Part of a small language model's weights: ALiBi.
MLP neurons of a small language model. Each row is named by its layer, matrix (up: input weights) and neuron, and shows model dimensions 96-159. Each number is 200 + 30 x the weight over its row's rms, rounded and kept within 0 to 999.
A block is one neuron, or neurons of one layer that tend to fire together. After each block is what it responds to, as a language model described it from the Wikipedia text at the highest values.

L8.up672,173,240,177,258,214,163,172,201,205,209,190,216,213,214,203,184,184,209,209,185,253,177,244,228,213,207,147,170,169,221,164,165,155,214,211,248,199,187,217,193,255,153,209,180,197,139,176,223,140,197,192,158,206,204,218,235,185,220,225,162,176,192,199,213
Description: Verbs of work, play or residence in biographies, mostly before "as/at/with", e.g. while working as, played as; also score dashes and name fragments in tables.

L8.up1062,215,184,267,220,179,181,216,190,213,234,175,167,201,179,239,208,163,216,206,157,180,192,240,199,177,241,222,205,214,176,221,212,148,228,278,227,180,266,176,213,173,193,225,197,202,236,204,192,194,205,225,210,153,164,188,232,197,224,109,209,201,162,193,217
Description: Final token of a role or relation noun placed right before a person's name, such as boyfriend, chemist, filmmaker, stepfather, Minister.

L2.up61,226,218,153,178,168,186,213,167,177,219,222,234,184,203,200,199,185,228,210,240,161,203,166,210,174,216,213,198,154,198,198,189,201,233,161,193,131,269,175,250,222,231,233,183,200,206,219,160,199,229,206,173,212,192,266,187,259,187,143,184,235,198,229,161
L2.up172,223,159,213,179,218,190,239,215,159,222,130,185,218,215,167,176,207,201,256,224,187,237,221,259,198,198,211,235,139,219,183,271,204,205,190,164,191,186,150,219,215,209,247,178,210,201,178,202,172,237,217,272,150,208,179,218,222,194,168,211,205,209,207,264
L2.up435,192,201,276,116,221,176,189,211,173,220,157,223,207,244,222,215,252,262,155,217,226,174,221,189,208,198,164,207,187,148,226,210,197,185,221,188,187,166,218,225,177,202,255,217,172,177,212,223,222,194,211,236,152,190,199,229,179,199,226,221,225,195,155,226
L2.up526,194,176,249,197,217,220,179,168,177,258,164,183,185,186,201,170,209,204,164,177,176,176,184,214,160,171,164,233,195,187,196,255,239,151,210,171,201,202,158,198,214,150,218,182,233,233,208,211,188,240,144,190,169,219,205,196,197,248,183,193,198,195,186,225
L2.up598,213,200,190,172,216,210,257,207,212,193,174,162,259,161,229,232,215,173,187,177,247,165,177,195,233,202,169,176,165,194,177,203,168,209,185,211,160,229,171,157,182,176,202,197,215,207,241,242,191,241,191,243,180,186,179,151,185,266,210,141,224,209,201,218
L2.up690,187,219,199,210,208,185,219,186,186,206,207,166,166,218,244,184,180,195,156,189,231,190,180,183,211,252,166,162,206,195,220,236,243,192,187,166,238,220,177,167,225,183,172,238,179,214,198,196,206,204,217,141,220,178,125,168,244,237,230,166,215,192,191,202
L2.up743,238,233,200,196,241,162,222,205,129,229,182,129,182,246,206,182,166,185,183,263,191,153,259,235,196,253,175,170,177,218,197,182,188,227,235,204,215,208,196,167,185,224,228,207,183,194,213,195,202,207,218,231,221,192,210,231,269,139,219,171,273,183,218,214
L2.up792,189,244,211,231,238,189,157,178,206,176,170,204,171,201,209,207,276,247,262,215,248,213,131,222,154,227,204,161,158,195,243,223,210,214,202,205,178,207,187,204,181,195,169,204,297,199,226,193,242,206,221,244,200,179,205,187,212,198,210,171,176,186,254,156
L2.up839,205,194,218,187,219,192,223,190,169,241,177,139,227,206,212,237,229,175,236,193,155,149,260,209,177,181,222,189,122,218,201,219,189,195,208,196,178,207,266,225,211,162,222,156,167,204,193,181,220,212,220,160,178,183,161,236,257,270,241,181,215,162,224,209
L2.up935,201,188,221,163,195,179,208,184,221,169,174,204,222,188,199,209,223,173,206,253,214,195,226,159,227,259,189,166,201,186,178,205,167,233,223,207,173,204,231,187,179,160,161,187,235,158,257,216,177,223,168,180,206,190,210,223,235,162,157,177,187,160,167,245
L2.up1018,209,228,237,154,214,223,201,221,164,256,182,182,234,252,187,183,194,221,195,180,208,184,202,222,201,205,153,224,168,173,242,181,162,238,181,200,218,202,166,253,172,160,229,213,156,175,222,215,235,268,184,173,214,173,200,177,209,222,197,193,196,184,159,209
L2.up1058,214,233,229,236,257,149,172,225,133,187,228,176,187,211,240,204,192,224,216,240,211,170,180,249,206,193,258,199,210,188,180,191,207,226,193,153,163,196,197,221,240,191,205,146,209,193,195,193,157,198,208,196,204,269,217,255,185,226,197,179,214,207,242,222
L2.up1073,231,214,208,189,211,179,191,202,204,194,154,182,230,245,219,148,196,229,238,191,174,180,199,159,184,187,161,236,202,222,223,129,248,206,202,194,208,182,204,219,185,209,224,201,208,180,193,183,241,156,183,194,230,206,236,176,185,243,247,192,252,181,253,188
L2.up1116,206,185,202,168,203,175,186,176,193,201,151,190,175,205,190,188,230,174,126,266,235,180,166,213,206,202,167,186,182,191,206,173,226,215,182,162,250,147,157,167,190,140,188,197,225,148,199,170,177,275,217,206,240,196,176,194,199,178,228,226,224,220,147,222
L2.up1229,202,177,210,157,164,186,209,152,177,218,165,195,212,285,240,207,244,197,177,225,189,215,233,207,212,220,156,215,152,179,206,165,214,238,221,221,207,249,179,198,144,201,278,154,220,182,185,257,192,246,176,194,230,202,168,214,197,219,223,160,242,183,189,204
L2.up1265,165,130,132,185,214,181,236,147,124,251,226,205,209,190,181,200,166,261,202,176,166,159,162,246,192,225,211,174,223,185,203,255,166,186,227,211,185,186,195,212,202,200,240,242,242,214,183,197,240,259,211,228,206,158,179,219,202,234,239,192,244,190,171,225
Description: Abstract nouns right after a possessive (his, their, its, 's) in biographies and histories, such as his career, their name, its release.

L2.up98,216,200,220,188,222,208,214,239,192,199,197,198,168,153,213,193,269,205,208,213,161,171,234,227,206,194,209,248,179,251,150,195,174,188,241,194,150,143,184,221,197,224,183,262,193,179,194,228,174,194,185,190,195,194,254,268,222,182,189,209,219,198,181,190
L2.up341,201,227,222,180,216,258,216,213,251,203,196,211,197,189,211,165,217,218,165,224,199,184,163,207,135,170,174,246,218,191,203,248,204,185,150,235,212,213,281,233,231,235,208,194,162,184,221,184,165,229,188,195,214,177,200,212,186,185,177,240,220,176,219,206
L2.up355,191,186,225,151,180,145,195,227,197,224,198,236,189,215,200,195,169,218,182,158,219,205,174,185,164,219,170,226,215,194,219,192,133,231,206,154,161,232,205,171,224,227,172,189,197,190,186,187,254,184,265,160,252,191,228,216,256,206,179,180,231,206,208,178
L2.up358,229,171,218,197,185,143,218,198,183,214,161,202,217,227,197,225,241,169,167,183,230,177,190,211,233,211,172,175,212,203,275,230,231,251,223,186,223,185,209,167,137,244,145,178,178,210,209,206,170,223,195,193,157,208,179,263,237,216,212,200,170,184,158,196
L2.up409,203,165,187,211,179,245,241,170,182,192,186,154,194,178,238,173,213,204,229,197,224,130,252,179,187,171,192,167,198,209,218,222,142,192,168,238,169,233,199,233,155,195,190,203,231,186,207,191,164,173,168,127,218,198,254,217,236,176,179,248,199,167,213,241
L2.up482,165,200,204,228,144,156,207,188,215,229,165,145,213,242,201,169,235,137,227,203,206,184,194,192,187,281,224,190,178,241,234,191,169,215,171,203,187,250,215,149,201,189,239,249,186,216,158,207,222,199,209,210,207,247,202,208,191,181,230,192,185,227,198,233
L2.up616,182,197,198,137,142,207,246,195,202,193,189,175,231,207,269,255,252,174,185,164,197,267,215,203,207,151,176,213,210,245,158,245,201,264,215,203,206,193,223,213,245,215,201,194,212,235,191,192,232,195,206,240,195,216,182,184,197,222,191,246,171,191,201,233
L2.up619,170,214,256,184,177,199,225,191,211,223,223,248,170,189,256,210,272,162,250,209,181,178,211,185,200,191,191,176,171,233,217,214,209,182,158,174,126,195,249,215,176,173,177,174,209,112,206,124,240,213,205,136,162,161,222,158,232,117,187,210,213,197,205,156
L2.up719,193,186,203,187,148,145,149,211,211,134,136,238,153,198,216,214,199,203,256,208,169,184,252,222,213,258,226,208,249,185,234,213,179,215,179,204,202,182,220,181,222,212,229,181,209,137,196,207,191,212,184,221,160,220,149,207,183,176,234,207,137,162,210,194
L2.up749,183,217,238,200,234,213,207,139,223,263,185,142,267,194,236,177,255,203,208,209,218,219,232,204,174,201,267,214,159,180,209,179,212,192,177,187,220,196,150,178,188,195,163,134,170,203,273,204,199,216,175,213,260,135,172,137,244,212,236,210,238,258,202,157
L2.up915,209,229,234,224,197,232,184,191,190,239,155,181,271,240,126,207,207,231,251,208,195,153,199,214,160,213,258,154,164,189,204,198,205,234,251,233,199,202,193,240,135,197,207,206,214,176,208,192,170,205,178,195,257,230,193,186,246,183,196,295,226,226,195,243
L2.up969,179,231,177,204,262,198,234,232,202,182,123,224,231,190,235,228,276,175,209,195,214,131,227,216,237,182,275,219,246,217,222,189,230,222,210,223,182,147,192,193,186,230,235,148,158,210,187,209,163,202,215,212,213,165,169,210,222,213,203,169,148,202,220,165
L2.up994,220,222,213,238,201,228,185,214,162,213,159,175,212,204,213,200,227,180,232,202,242,135,175,187,213,192,219,202,183,228,232,199,177,190,228,215,161,178,188,181,177,231,163,199,235,173,224,192,184,196,226,190,194,137,188,211,192,224,168,217,162,210,224,207
L2.up1023,196,219,187,222,162,147,229,170,195,188,164,177,211,255,264,186,154,193,186,177,211,149,213,171,217,227,204,225,218,144,169,204,208,180,215,131,210,187,161,167,185,212,149,231,170,210,235,198,203,203,185,170,227,146,191,194,185,177,235,210,202,212,180,169
L2.up1053,254,229,148,215,246,206,207,206,178,240,180,238,187,195,200,158,219,212,184,256,185,243,267,270,177,189,192,184,211,178,158,226,243,240,224,191,176,158,202,200,186,206,234,165,225,176,218,196,217,189,175,169,186,211,219,205,265,209,209,225,189,246,220,189
L2.up1149,216,185,194,195,179,222,178,232,223,194,154,172,230,268,199,269,246,181,198,195,186,168,161,188,140,213,203,187,163,210,211,146,212,204,202,195,235,175,220,201,166,170,229,142,191,187,249,195,238,221,198,213,178,229,213,142,241,221,220,189,215,212,200,212
Description: Kinship or role nouns right after a possessive in biographies (her brother, his mother, nephew), plus Family headings and some infobox field labels.

L5.up174,189,194,181,175,222,196,254,241,207,197,156,106,221,206,185,171,211,217,198,144,202,166,163,191,253,217,238,247,232,130,161,193,194,206,179,263,206,212,164,216,224,238,228,161,240,177,258,172,186,235,232,231,211,149,153,156,200,170,225,213,256,273,174,214
L5.up227,245,147,224,177,236,229,194,185,217,245,203,183,168,159,221,187,199,228,166,147,163,167,184,180,202,231,207,218,197,176,256,183,187,270,178,190,193,222,225,144,203,174,233,186,211,176,206,184,231,217,241,182,255,266,249,220,222,227,168,228,229,213,191,211
L5.up256,235,174,183,178,170,186,200,166,201,217,218,195,213,173,201,173,238,213,150,203,196,161,192,213,176,202,182,169,184,169,204,222,244,182,188,211,184,145,197,190,168,215,187,150,260,221,188,220,172,151,181,191,229,211,191,206,267,190,212,210,246,251,203,194
L5.up1263,198,203,193,168,182,134,213,191,234,235,152,145,200,178,215,224,189,227,185,240,218,178,144,166,220,186,206,205,216,188,208,210,200,253,225,238,264,254,157,191,224,169,180,226,251,176,233,180,181,165,177,194,233,166,235,185,205,186,188,181,237,137,227,213
Description: The final noun or noun piece that completes a phrase, often section headings or modifier+noun pairs, such as Technical details, commercial use, several countries.